Weights of a small transformer language model.
Size: 11 layers, width 768, 8 heads of 96, MLP 2304 GELU, vocabulary 32768, 90.1M parameters.
Training: a variant of Adam for these matrices, 1316M tokens, 10041 steps.
MLP neurons of a small language model. Each row is named by its layer, matrix (up: input weights) and neuron, and shows model dimensions 336-399. Each number is 128 + 24 x the weight over its row's rms, rounded and kept within 0 to 255.
Before each neuron's rows, "fires after" lists the tokens most often just before its 100 highest values on Wikipedia text that the model never trained on. A number after a token or word is its count.

fires after: " the" 23, " was" 7, " The" 6, " a" 5, "'s" 5, "The" 4
L4.up1115 [127 102 123 109 108  91 108 142 125 124  85 136 112 141 145 120 125 107 122 134 169 143 157 182 169 141 143  91 152 150 129 129 110 105  83  96  90 143 131  75 143 154 106 180 143 161 127 146 128 133 130 120 102 182 153 132 152 142 144 144  96 144 152 104]

fires after: "," 25, ";" 12, " that" 8, " \"" 6, ":" 5, " and" 5
L4.up1602 [ 86 117 169 114 138 105 125 113 115 120 127 108 161 106 111 118 139 148 157 103  96 100 202 112 163 156 150 143  98 177 122  84 119 122 141 140 121 106 133 114 119 134 133 118 128 163 131 121 111 111 153 123 113 114 103 172 115  98 114 129 125 111 165  91]

fires after: " " 33, " Pr" 14, " Sp" 6, "0" 5
L4.up2149 [125 115 143 111 165 104 132 170 101 163 132 118 167 122  84 105 147 102 126 117 181 129 130 147 118 144 131 133  96 186 104  95 112 114 124 100 118 141  93  93 156 138 110 118 142 112 117 151 146 166 129 103 158 160 146 149 119  77 115 150 110 153 118 108]

fires after: "," 33, "." 12, " " 11, " (" 9, "–" 6, " [" 5
L4.up1246 [ 53 165 140 123 120 163 114  97 151 139 104 124 122 104 155 110 134 105 117 150 130 117 109 132 154 128 156 112 113  64 108 112 152 141 130 132 130 125 106 134 119 133 124 155 142 136 109 151 128 128 181 124 124 105 111 144 151 141 139  90 154 110 131 183]

fires after: " " 66, "9" 7
L7.up1673 [ 83 146 134 123 100 138 144 107 126 129 118 141 114 118 145  86 151 129 120 105  87 149 170 126 188 178 104 108 136 125 120 115 127 149 145 154 128 130 118 164 106 162 122 174 166 157 136 154 134 110 124 121 118 148 145 113 124 145 154 124 124 139 160 167]

fires after: "0" 23, "5" 16, "1" 13, "6" 10, "4" 9, "2" 6
L4.up1858 [142  94 139 111 170 122 128 116 122 110 114 110 138 139 144 187 110 122 143 121 131 109  82  97 125 167 115 150 120 124 149 119 129 126 174 108 193 146 137 108  94 148 145 148 105 144 119 154 147  91  90  96 114 134 131 157 101 156 115 136  80 164 138  91]

fires after: " \"" 17, " in" 16, " (" 14, " had" 4
L4.up499 [ 56  72 114 117 178  88 117 104 121 142 125 130 128 104 134 138 125 141 142 171 106 130 118 126  98 132 164 136 116 147 112 122 138 138 142 116 157 176 131 108 120 155  95 110 112 161 129 102 153 134 104 120 108 121  81 153 144 120 126 134 136 120  97 139]

fires after: " +" 25, " −" 22, "\n" 8, "0" 7, "1" 4
L4.up597 [107 144 137 115 178 130  81 109 165 136 188 122 121 132 121 109 113 120 136 112 138 137 138 130 124 167 102 114 115 115  93 123 153 125 152 153 113 116 153 128 131 119  96 143 125 142 110  99 155 122  92 156  69 143  98  95 131 156 149 150 125  93 160 157]

fires after: ".\n\n" 33, "\n" 24, ")\n" 11, " |\n" 10, "\n\n" 7
L4.up1917 [139 101 130  93 109  70 125 141 111 127 127  88 110 145 119 145 173 140 122  92 176 134 119 126 172 122 128 132 124  89 141 121 107 103 163 114 151 129  79 103 139 127 144  87 125 145 110 127 132 122 148 151 147 145 136 155 129 136 111 178 120 111 152 148]

fires after: "." 43, "2" 8, "3" 6, "8" 5, " " 5, "4" 5
L7.up595 [160 126 170 148 153 112 136  91 104 131 144 152 150 155 108 136 113 166 153 108  61 157  88 129 115 144 107 130 121 134 139 113 124 180 144 127 120 167 182 118 112 149 108 125 144 142 138 166 158 130  92 116 157 141 105 139 112 138 118 137 121 126 122 161]

fires after: "0" 35, " " 13, " |" 12, "9" 10, "1" 8, "|" 8
L7.up2297 [118 143 180 114  42  96 126 155 137 150 144 120  98 167 146 126 168 123 105 175 108  82 172 130 136 146 114 128 132 112 157 125 105 126 149 114 135 115 151 144  83 124 155 144 129 174 122 157 145 101 160 135 143 150 113 114 141 104 132 161 143 152 141 150]

fires after: "0" 21, "1" 21, " L" 14, " " 4, "2" 4, "8" 4
L4.up1364 [135 108 122 120 142 161 131 126 108 109 141 105 155 106 103 127 127 105 120 172 125  99 175 142 106 126  81 149 182 181 146  78 131  94 109  98  96  83 128 105 171 126 157 127 106 147 168 143 124 139 110  92 122 131 155 122 150 138 157  92 132 118 141 113]

fires after: " the" 35, "." 12, " as" 5
L4.up1620 [106 127 106  77 153 127 108 211 115 146 105 134 130 158 141 141 113 145 162 121 109 121 178 154 143 137 138 149 134 146 106  89 153 120 158 115 166 126  93 129 147 152 114 163 108 183 123 157 109 132 135 119 163 126 119 149 126 126  83 122 127  83 122 125]

fires after: " " 55, "–" 16, "-" 7, "1" 6
L4.up599 [ 97 144 118 113 116 156  62 160  88 132 145  98 121  95 107 162 148 131 154 164 105 121 137 120  95 122  79 182 156 145 155 105 158 136 123 137 131 113 135 192 133 160 156  89 101 116 139  95 124 126 108  92 117  92  76 118 119 140 152 111 120  92 136 152]

fires after: " " 43, " medal" 10, " (" 7, " |" 6, ":" 5, " had" 4
L4.up1875 [101  86 115 134 104 128 106 129 120 118 112  78  89 154 138 120 106  97 109 168 153 131 147 161 122 167 140 151  98 190 134 133 178 150 111 140 173  94 146 181 123 130  89 135 146 140 131 141 136 118 143 122  83 121 114 153 133 141 134 121 123 169 152 101]

fires after: " the" 37, "The" 7, " The" 7, " on" 4
L4.up1734 [116  66 139 133 117 136 122 124 151 123 103  98 145 124 108 127 127 127 142 152 102 129 163 160  86 162 158 139 138 128 104 123 126 113 151  99 149 166 106  84 126 154 111 128 138 138 148 139 107 138 127 116 118  98  95 150 108 103 118 142 123 109 131 137]

fires after: " " 47, " /" 13, "1" 10, " |" 8, ";" 5
L4.up256 [ 71  82 152 150 161 130 108 155 143 158  89 131 130 158 115 118 143 108 146 152  89 131 119 180 100 156 136 110 165 106  99 130 115 152 153 111 141 140 100 104  98 177  99 132 125 109  95 103 137 129 113 135 139 141 103 121 139 157 146 133 118  82  97 138]

fires after: " |" 36, "3" 11, "2" 8, "1" 8, "|" 5
L7.up584 [128 102 114  93 141 125 148 124  95 104  68 102 131 122 139 159 186 108  78 164 114 166 157 116 123 154 125 118 166 118 102 109 116 100 143 119 139 147 144 140 126 128 120 123 152 127 140 128  94  96 112 122 161 142 121 118 105 166 123 102  99 121 157 116]

fires after: ")\n" 24, ".\n\n" 12, "." 12, "S" 5, "\n" 4
L4.up2250 [133 112 144  86 127 108 111 115 104 136 109  81 130 147  79 122 131 124 166 155  98 104 118 132 146 107 154  90  85 172  73 116 124 111 116 138 171 116 156 124 109 144 116 146 117 164  73 140 112 174 122 126 119 175 152 156 149  88 144 167 107 127 134 150]

fires after: " \"" 16, " (" 11, " —" 7, ".\n\n" 6, "==" 5, " ==\n" 5
L4.up1361 [ 77 132 102 164 106 120 119 100 134 145 154 112 108 154 100 122 146 127  93 105 138 120 118 114 115 132 106 124  83 117 159 147 127 122  94 156  97 161 114 173 148 142 104 127 148  95 144 153 139 113 142 148 104 118 175 155 132 111 106 160 129 123  74 167]

fires after: " " 53, " as" 7, " was" 7, " #" 4
L4.up1382 [ 70 111 139 129 163 155  85 125 142 131 141 120  95 120 136 128 166 141 130 117 108 126 167 153 126 170 102 165 135  92 122 129 141 128  99  97 160 137 153  94 169 106  97  86 124 174 161 142 138 139  92 165 129  99 106 153 115 147 140 125 102 124 156 105]

fires after: " " 52, " |" 25, ";" 4
L7.up301 [ 72 175 128 131  92 101 111 111 109  91 111 143 142 130 156 127 150 111 124 141 150 109 133 129 113 142 139 125 114 117 147 111 156 153 100 128 198 102 170 102 130 140 115 175 126 183 119  97 135 120 129 137  87 104 106 152 145  92 100 118 117 163 117 161]

fires after: " the" 50, " The" 12, "The" 9, "7" 5
L4.up1815 [122 133 153 116 131 120 117 112 101 114 110 115  98 136 126 147 161 107 140 129 102 154 165 188 136 109 135 146 123 135 109 121 154 115 182 101 126 170 124 102 114 148 101 150 117 128 109 147 105 124  76 103 120 129 106 120  90 136 150 150 113 121 148 168]

fires after: " (" 33, " \"" 9, "." 5, "-" 5, "\n" 4, "8" 4
L4.up2053 [142 124 110 103 126 138 126  90 101 113 104 137 117 117 123 148 120 151 105 122 127 160 129 118 122 154 125  91 117 102 104 102 116 138 148 139 105 117 172 143  94 154 109 117 139 175 126 157 138 115 120 113  94 142 134  93 124 118 154  93 155 112 175 143]

fires after: " |" 28, "|" 19, "0" 5, " on" 4, "1" 4
L7.up771 [120 118 127 128 101 101 115 145  83 117  98 127 155 138 105 141 162  95 111 121 136  98 156 122  97 126  95 118 135 125 152 133 156 127 163 103 126 127 114 100 138 147 130 104  92 125 114  88 113 105  80 103 146 153  90 153 113 174 141 126 168 128 170 115]

fires after: " a" 17, " The" 17, " the" 15, " an" 11, "'s" 7, " A" 5
L4.up735 [158 130 143  92 127 122 137 107 104 111 122 124 148  92 123 145 118 126 132 135 122 130 118 157 117 109 139 127 156 151 123  98 116 134 129 122  94 143 117 128 160 156 121 113 164 106 115 145 123 145 119 116 113 173 186 158 110 121 140 120  96 147 168 126]

fires after: " " 34, " |" 25, "–" 7, "N" 5, "7" 4
L7.up2047 [ 69 143 124 122 118 100 150 155 120 105 128  87 145 112 127 115 150 117 137 167 153 117 129 180 106 131 107 134 109 137  81 119  78 162 144 142 149 119 149 143 132 109 153 123 144 158 140 118 133  98 143 136 114 110 116 113 121 109 147 120  93 143 162 154]

fires after: " the" 37, " The" 25, "The" 10, "." 7
L7.up256 [111 108 128  75 124 142 128 128 147 140 123 144 162 109 119 139 126 120  99 130 150 166 133 126 120 153 106 137 154 134 161 134 110 123 106 136 105 160  83 106 138 159  96 120 172 117  95 167 112  83 155 110 112 130 187 122 149 122 140 123 120 115 146 138]

fires after: " " 30, "1" 17, "2" 9, "3" 8, "6" 7, "4" 5
L4.up2218 [139  98 127 130 161 135  99 103 140 130 108 110 141 111 127 178 127  98 107 177 139  82 110 186 171 118 113 146 169 102 122 118 105 134 145 112 117 102 106 125 108 162 129 156 138 159 139 184 139 125 116 107 117 178 156 116 124 150 131  88 103  65  74 136]

fires after: " A" 14, "0" 14, " O" 8, "1" 8, " I" 7, " N" 7
L4.up1881 [ 77 114 137  99 177 119  84 178 117 106 120 133 113 162 147 141 130 107 120  96 154 162 132 136 151  94 127 145 136 169 157 120 147 146 162 133 147  97 153 130 120 105 122 139  90 104  94 132 143 124 111 119 139 155  94  91 113 118 133 109 100  80 145  92]

fires after: " The" 19, " the" 16, "." 14, "The" 6, " his" 4
L4.up1018 [110  96 131 102 119 107 141 173  94 105 121 161 147  99  77 147 170 102  98 146  98 110 112 141 132 141 155 138 171 110 124 114 114 148 116 131 130 180 159 121 146 146 116 114 111 164 124 185  91 138 115 110 119 174 187 135 134 118 130 120 123 155 172 143]

fires after: " " 63, " can" 7, " to" 4
L7.up812 [136 130 118 152 136 152  50 115 119 158 123 146 136 130 115 156 150 160 154 116 133 121 107 120 154 135 104 155 139 111 112 123 155 153 107 143 183 118 152 127 103 120  68 123 153 145 153 140  82 143 140  86 114 105 130 129 123 136 131 121 135 136 101 155]

fires after: "." 17, " \"" 16, " (" 7, " [" 5, "-" 5, "," 5
L4.up629 [121 129 140  93 104 112  78 128 162 106 156 126 152  85 112 165 132 150 127 129 123 111 128  94 126 133 133 127 114 107 117 137 161 166 140 114 132 176 142  87 144 140 127 114 152 139 124 129 150 110  91 173 102 137 146 110 106 130 139 123 138 140 123 164]

fires after: "," 38, "." 10, " that" 5
L4.up230 [ 96  95 146 109 145 110 144 104 150  89 111 152 139 148 108  97 131 147 147 122 101 108 189  59 145 170 132 121 165 114  97  99 111  83 151  92 134 138  82 122 106 146 103  65 176 130 112 151 122 108 152 140 119 107  95 133 110 146 142 190 114 108 135 110]

fires after: "0" 25, "1" 11, "7" 8, "8" 6, " F" 6, "'s" 5
L7.up720 [143 126 118 107 185 130 146  94 115 138 145 163 137 145 154 185 124 144 155  94 178 125 148 121 113 104 121 113 155 151 131  99 153 134 143 140 165 112 140 132 184 110  79 131 126  89 131 133 145 131 143 119 146 141 161 127 130 115 155 130 104 125 103 133]

fires after: "0" 28, "5" 9, "8" 8, "2" 7, "3" 6
L4.up240 [131 101 143 156 145  99 128  77 134 131 157 153 120 128 111 110 124 122 110 142 147  78 137 129 120 142 124 130  93 133 120 132 137 128 160  99 112 117 152 132 110 111 152 115 134 184 126 119 182 144 144 124 108 123 129 156 108 152 115 151  74 150 160 127]

fires after: " A" 13, " the" 13, " a" 11, " The" 8, " E" 4, " Take" 4
L4.up2193 [133  97 112 121 140  94 105 164  57 140 130 102 158 146 137 148 102  93 135 114 120 116 166 104  59 134 200 184 126 120 140 123  99 117 123 104 137 186 122  69 157 158 117 115 105 142 116 137 144 130 154 104 112 153  96 128 152 171 100 119  77 151 167 139]

fires after: "," 21, " and" 14, " |" 8, " \"" 6, " for" 6, " (" 6
L4.up2000 [ 70 175 113 141 129  92  90 121  97  82 105 110  90 132 108 128 132 136 114 120 118 133 162 123 129 152 120 148 112 109 120 120 125 153 181 134 131 144 144 187 105 141  74 137 127 157 145 108  60 137 118 126  77 135 136  94 140 138 123 116 100 123 135 118]

fires after: " " 43, "0" 10, "born" 7, "8" 5
L4.up1025 [117  87 143  99 148 102 123 111  90 118 143 123 118 131  80 107 132 115 123 161 169 128 102 157 124 154 168 137 205 155 137 125 155 122 135 117  96 118 101  87 130 146 119 115 115 117 136 155 115 143 106  80 136 122  89 106 131  77 135  90 130 151 150 146]

fires after: "2" 23, " " 18, "–" 12, " part" 5, "-" 5, " (" 5
L4.up1168 [113 163  84 144 103 127  91  86  66 144 157 108 121 155  95 112 126 109  80 120 146 134 119 139 140 132 139 137  93 127 132 110 161 147 115  98 187 131 126 171 116 126  98 176 172 160 103 103 142 144 100 106  95 183 186 102 155 110 146 112 127  76 157 139]

fires after: "9" 17, "0" 16, "7" 11, "8" 10, " " 9, " the" 5
L7.up873 [165 111 119 131 160 138 140 127 135 148 150 146 158 124  60 144  96 114 136 163 174 150  94 147 163  78 148 152 143 117 120 107 173 149 124  85 126 119 113  86 111 116  91 137 115 140 149 119 121 125 123  89  92 146 113 162 154 121 157  95 122 150 126 122]

fires after: " |" 53, " was" 5
L4.up108 [ 93  88 141 137 127 117 102 160 121 150 140 101 140 141 134 127 203 101  78 153 143 143 119 127 135 136 132 123 141 108 117 137 135 148 153 146 120 111 114 119 122 170  95 146  89 147 116 136 168 127  92  97 183 116 153 140  86 152 123 114 152 123 123 147]

fires after: "." 51, ".\n\n" 13
L4.up894 [138 114  85 163 132 108 100 134 109 149 152 128 118 113 110 119 116 110 136 165 106 123 123 145 146 138 132 100 163 156  75 120 146 109 135 129 153 129 118 115 111 118 125 130 127 137  71 137 157 173 157 134 169 153 148 146 127 146 171 102 110 121 114 196]

fires after: ".\n\n" 49, " |\n\n" 20, "\n\n" 12, "==\n" 6
L4.up949 [131 107 136 123 167 103  99 182 114 122 112 126 135 115 113 120 176 120  85 137 127 150 142 126 118 137 122 138 110 105  95 128 135 113 117  95 149 124  77 125 116 129 110 124 158 117 126 154 144  72 139 144  93 129 146 159 119 128 127 138 125 158 134 110]

fires after: " \"" 27, "\n" 12, " (" 9, " =\n\n" 6, "–" 6
L4.up1078 [ 74 127 122 103 149 113  61 116 137 148 147 124 140 141 100 108 157  97 163 141 123  97  85 139 120 147 101 164  81  98 141 111 144 136 172 149 135 130 134 133 140 128 108 103 120 143 163 131 140 152 106 170 122 144 119 132 142 162 114 134 140 118  92 133]

fires after: "1" 32, "2" 21, "." 5, "0" 4, " for" 4, "3" 4
L7.up2062 [107 144  97 130 150 132 129 165 149 138 126 110 132 130 132  94 116 109 144 142 182 114 144 144 136 112 147 120  77 145 136 120 111 129 116 122  88 106 140 120  93 131  89 145 138 141  91 120 116 117 152 143 123 156 111  88 107  92 141 143 138 141 152 189]

fires after: " |" 14, " the" 14, "'s" 11, " \"" 10, "The" 9, " The" 7
L4.up548 [135 134 142 107  79  79 100 120 111 144 107 105  99 148 115 141 118 116 109 147 125 172 153 140 142 115 110 120 142 109 129 106 113 150 151 132 125 156  93 166 164 136 113 142  86 125 128 142 123 137 103 125 102 118 153 160 127 150 133 119  96 157 139 158]

fires after: "\n" 72, ")\n" 16
L4.up1854 [134 120 114 108 116 107 103 169 147 159 117 121 112 107 104 120 155 120 129 118 137 143  85 126 164 173 131 143 150 120 100 108 130 144 132 145 152 139 112 122 115 174  95 156 197 134 123 135 132 131 125 141 144 143 151 147 140 155 166 158 106 124 123 108]

fires after: " " 31, "," 17, "9" 7, " (" 6, " U" 4, "8" 4
L4.up568 [106 124 182 121 158  97 123 115 169 124 152 176 161 134  88 138 140  85 126 110 100  64 115 124 135 157  89 149 142 124  71 110 162 125 111 105  92 182 146 141 118 146 137  97 119 148 107 160 151 138  98 128 114 112  89 145 115 132 167 131 106  94 105 138]

fires after: " |" 38, "1" 17, "0" 5, "av" 4
L7.up1907 [ 96 109 150  79 144 111 118 123 125 127  60 137 107 101 139 158 153 105 114 144 176 106 116 123 137 113 148 157 118 124  85 147 174 160 120  75 153 126 123 144 114 151  75 126 136 121 124 180 145 116 137  91 130 124 160 138 107 103 138 152 107 149  82 145]

fires after: "8" 20, "9" 19, "7" 13, "2" 9, "6" 8, "0" 4
L4.up1549 [105 106 177 105 123 109  84 125 144 114 131 106  99 129 120 118 157 154 148 139 153 153 123 174 151 146 170  86 162 128 100 112 132 132 126 102 157  93 132  86 168 140  99 156 125 123 131 171 103 124 122 139 150 140 124 148 114 153 103 109 116  72 115 151]

fires after: " the" 36, " his" 6, "'s" 5, "|" 5
L4.up149 [125 103 168 125 141  59 118 161 122 115 112 132 216 108  92 162 114  94 128  97 133 133 153 153 102 145  88 170 137 114 170 122 153 110 145 125 143 139 136 126 130 159  72 140 143 154 101 143 129 167  96 124 137 128 150 129 162 165 132 112 116 166 131 124]

fires after: "0" 19, "8" 12, "5" 12, "1" 10, "4" 9, "2" 7
L4.up2289 [139 112 139 138 153 125 103 113  99 130 120 121 140  95 105 147  96 144 135 169 132 118 151 108 143 137 122 120 164 117 110 111 103 148 163 112 119 130 172 128 114 170 149 147  97 131 109 163 150 140 119 133 131  96  92 122 153 135 167 162 121 172 127 123]

fires after: " " 31, "0" 13, "1" 9, "9" 8, "7" 5, ":" 5
L4.up364 [151 122 133 141 124 140 114 151  88 126 140 118 157 134 117 140 127 122 105 114 154 142 122  92 132 131 137 123 110 127 121  86 122 138 121 137 146 162 130 158 118 157 147 168 113 140 143 155 127 132 104  64 135 148 127  92 135 125 133 103 114  68 157 121]

fires after: "," 32, "." 14, "0" 13, " a" 9, "2" 6
L4.up2170 [128 117 103 159 126 154  90 117 136 112 154 113 112 125 129 125 138 116 104 164 115 147 143 112 179 105 169 128 153 126 141 115 128 126 137 105 118 119 139 117 149 149 133 116 121 145 105 159 127 121 178 123  99 133 107 129 137 111 130  82 114 159 134 120]

fires after: "0" 43, "9" 14, " Republican" 6
L7.up139 [ 90 140 147 113 106 132 151 148 176 135 125 143 142 145 134 108 164 110 121 115 112 127 122 131 125 132 121  94 138 135 111 119 106 139 153 132 164 133 149  99  99 120 136 145 152 161 128 166 150 154  71 133 113 128 103 131 107 147 153 137 148 127 103 143]

fires after: " " 46, " |" 6, " (" 5, "-" 4, "–" 4
L4.up1493 [128 151 139 161  93  76  98  95 110 162 167 149 124 114 113 135 150 119 137 119 138 111 180 150 124 145 143 108 130  73 104  97 119 143 170 140  85 130 114 107  96 143 105  88 152 161 157 125 148  67 148 124 142 115 142 122 142 109 160 154 126 144 149 111]

fires after: " " 66, "0" 4
L7.up1665 [130 106  92 114 144 148  86  79 106 143 154 145 136 135 122  96 128 134 146 132 135 130 140 185 123 186 112 146 101 119 135 118 153 138 106 112 180 146 123 102 101 118  92  99 161 122 134 165 109 143 121 141 115 100 150 147 159 136 164 136 110 166 135 171]

fires after: "." 56, "3" 6, "6" 5, "9" 5, "2" 5
L4.up1505 [152  95 111 146 110 108  96 126 108 156 108  64 101 158 121 113 157 137 121 140 127 102 118 146 131 159 113 121  98 100 122 131 140 143  92 107 118 114 150 103 118  88 115 129 138 161  90 181 166 114 128 101 144 135 103 129 117 139 137 111 142 165 138 174]

fires after: " |" 62, "|" 12, ":" 4, "%" 4
L4.up32 [ 99  78 117 147  77  99 105 102 137 126  61 116 117 184 126 124 160 149 118 110 103 150 172 133 111 105 134 132 185 120  87 124  98 150 146 166 146 157 122 130 167 117 127 115 137 113 123 171 119 143 149  89 152 160 134 110 147 161 174 134 141 151  87 115]

fires after: " the" 49, " was" 5, " is" 4
L7.up993 [124 134 119 101 130 119 111 166 122 154 126 111 114 124 137 127 159 138  88 127  81 142 146 164 123  93 125 128 129 110 119 109 138 135 156 127 149 139 108 109 137 154 152 159 150 149 159 140 127 129 126 121 158  64 155 157 121 168 154  93  96 124 141 154]

fires after: " " 41, " (" 8, " •" 6, " |" 5, "2" 5, "1" 5
L4.up651 [164 141  85  77 132 110 117 138  96 105 124 104 145 126 161 125 110 142 110 169 134 150 133 171 154 151  94 129 101 111 122 131 158 173 109 124 140 155 129 153 125 139 123 145 136 137 142 134 165 144 135 143 117 119 118 139 106 107 154 149 130 172 113 125]

fires after: "2" 20, "1" 16, "8" 8, "4" 7, "5" 6, "7" 5
L4.up1707 [112  98 113  82  98 161 119 171 107 171 132 133 135 142 108 133 129 126 109 111 141 129 144  76 122  98 127  72 101 120 116 104 118 155  95 140 108 154 129 123 154 111 120 136 148 102 135 142 132 102 113 116 134 153 116 144 150 148  97 133 110 133 144 139]

fires after: "9" 24, "1" 21, "|" 16, "0" 13, "–" 9, " " 8
L7.up162 [119 112 147 137 162  86 107 154 129 106 154 170 134  90 139 123 154 106 119 184 114 115 148  88 150 156 121 126  76 107 144 139  94 117 134 143 127 132 136 128 124 115 120  72  84 115 139 141 154  68  75 116 123 125 160 139 136  68 111 138  66 149 178 180]

fires after: "1" 20, "9" 18, "|" 16, "0" 15, " " 11, "–" 8
L7.up1119 [102  73 152 134 111 104 101 175 125 143 118 168 109 119 180  85 110  53 119 153 122 105 143  94 119 117 133 120 106 134  98 124 108 158 129 128 120 161 115 110 113 129 137 111 157 148 120 131 110 124 121 102 138 150 141 129 122  78 152 110  71 127 138 162]

fires after: " |" 21, "," 17, " the" 8, ":" 7, " in" 7, "-" 5
L4.up1879 [ 69 120 146 157 128  80 128 131 104 106 157 132 118 129 128  86 113 136 148 118 122  93 141 117 141  70 165 126 100 125 136  68 169 151 134 123 122 157 170 147 114 130  92 104 122 111 121 142 100 102 149  79 100 162 127 129 117 118 128 123 120 109 179 106]

fires after: "0" 36, "2" 22, " |" 9, "1" 9, ";" 6, " /" 4
L4.up622 [103 103 146  89 135 150  79 109 108 121 125  94 122 120 102 124 137 138 155 102 137 151 158 127 100  77 134 134 132 117 124 106 125 109 112 131 145 109 177 121 119 132 126 134 102 143 100 119 118 166 100 154 161 134  79 106 125 121 159 126 111 126 146 101]

fires after: ".\n\n" 33, "\n\n" 8, "-" 6, " under" 5, "==\n" 5
L4.up1924 [ 92 112 142 103 114  81 104 160 128 148 124 157 109 134  86 103 125 142  88 171 115 129 119  80 160 148 125 138  89 133 156 108 120 158 141 150 122 131  80 158 124 134 120 133 119 146  97 115 140 142 139 143 128 128  92 134 121 128 132 126  93 115 147 137]

fires after: " the" 21, "|" 15, "-" 11, " The" 9
L4.up1187 [114  87 155 149  98  87 115 141 145 159 108 131 139 120  93 153 139 143 108 180 136 181 126 140 113 141 138 102 124 107 157 104 146 139 154 132 100 154 120 113 170 163 112 140 143 137  86 143 126 179 108 119 112 155 152 168 143 120 144 121 133 127 145 143]

fires after: " |\n" 53, " \"" 8, " m" 4, "," 4
L4.up2044 [108 164 161 133 125 143 126 123 147  89 148 110 134 104  94 102 150 149 114  80 101 143 134 126 133 106 139 103 118 161 110 116 191 112 125 156 130 143 146 148 159  97 116 124 133 138 132 115 125  87 136 129 120 149  89 139 109 161 168 160 128 105 121 134]

fires after: "8" 16, "7" 16, "9" 10, "6" 10, "5" 9, "0" 9
L7.up847 [122 133 167 195 118 121  97 153 162 170 118 137 146 119 173  89 129 135 133 144 139 112 121 141 126 121 157 137 123 106 119 115 140 153 111 130 126 100  92 105 149 150 123 119 144 103 102 157 106 145 147 110 139 109 125 142 107 125 105  89 100 146 117 153]

fires after: " " 51, " |" 27, "4" 5
L7.up1601 [130  98 130 176 122  96 126 172 116 135 102 113 135 113 137 160 157  88 135 122 170 114 128 121 145 121 111 123 120 139 100 134 107 125 152 103 133 161 138 136 117 134 150 109 128 123  75 129 168 116  98  67 149  95 125 124  73  97 175 133 137 154 131 126]

fires after: " the" 27, " most" 9, " was" 9, "'s" 6, " a" 5, " The" 4
L4.up269 [103  72 136 134 132  87  95 159 123 141  64  80 154 109 149 110 161 110 133 145 123 123 183  92 118 113  96 166 115  60 102  95 141 133 129 128 133 148 149 113 147 112 109 142 109  88 123 162  99 146 106 108 133 185 138 166 108 171 145 100  94 108 132 152]

fires after: "0" 24, "5" 12, " p" 9, "1" 7, "7" 6, "2" 6
L4.up2086 [101 112 126 148 124 108 154 150 142  95 102 153 181 127 117  98 161 142 123 133 113 114 124 158 116 132 115 126 141 106 118 115 118 110 139 166 145 101 143 159 106 123 122 137 110 133  87 149 132 173 134  92 159 103 112 182 145 132 158 143  77 134  73 129]

fires after: " " 33, "2" 17, "3" 11, "4" 7, "1" 7, "8" 5
L7.up975 [131 108 159 169 154 127 134  98 137 112 120 114 138  98 128 123 124 102  52 127 155 150 126 109 101 166 119 109 124 112  81 103 113 119 118 110 102 128 117 180 154 126 118  79 113 118 129  83 154 100 125 143 108 137 106 144 105 116 173 127 121 134 169 146]

fires after: " (" 33, " \"" 25, "-" 9, " in" 4
L4.up45 [ 51 161 121 114 177  84  99 108  98  98  87  95 100 155 143 113 122 156 169 124 178 146 120 144 143  97 102 163 114  84 129 101 132 121 151 135 111 155  91 118 110 143 129 111 167 158  92 139 130 120  92 140 125 151 127 146  80 116 121 116 116  95 113 145]

fires after: " " 50, " |" 7, ":" 4
L7.up461 [130  73 129 195 131 139  82 133  90 133 164 174 150 129 149 145 150 119 116 103 127 110 131 137 102  70 149 148 113 136 156  89 114 184 124 141 110 134 138 129 189 109 135 108 102 138 100 129 116 135 103  56 163 148 138 112 126 152 115 131 132  89 113 123]

fires after: " the" 26, " The" 11, " as" 11, "The" 5, " T" 4
L4.up1983 [103 107  74 137 132 120  92 125 125 126 120 136 131 139 154 137 122 158 152 135 147 175 199 173 101 100 116 188 125 137 132 135 130  71 149 143 167 175 117 138 142 130 131 121 134 146 141 102 122 101 147 123 137 113 102 110 130 155 139 147 135 122  95 158]

fires after: " " 63, "2" 10, "." 9, "3" 6
L7.up110 [117  94 124 124 119 112  80  67 115 141 133  98 113 132 130 152 185 120 126 108 135  98  82 124 149 142  77 146 134 134  89 131 110 109 135 115 161 113 173 111 144 141 104 119 112 113  87 151 122 109 128 106 162 113  98 136  97 121 151 108 140 130 108 184]

fires after: " " 28, "–" 14, "-" 8, " |" 7, "," 4
L4.up143 [119 161 158  92  97 120 151 121 156 154 136 141 112 121 105  80 113 142 119 106 106 118 123 105 184 164 117  86 105 102 103  93 133  92 110 124 124 145  94 117 137 146 108  86 155 103 114 152 138 122 122 155  67 116 126 148  75 144 133 108 151 128 152 151]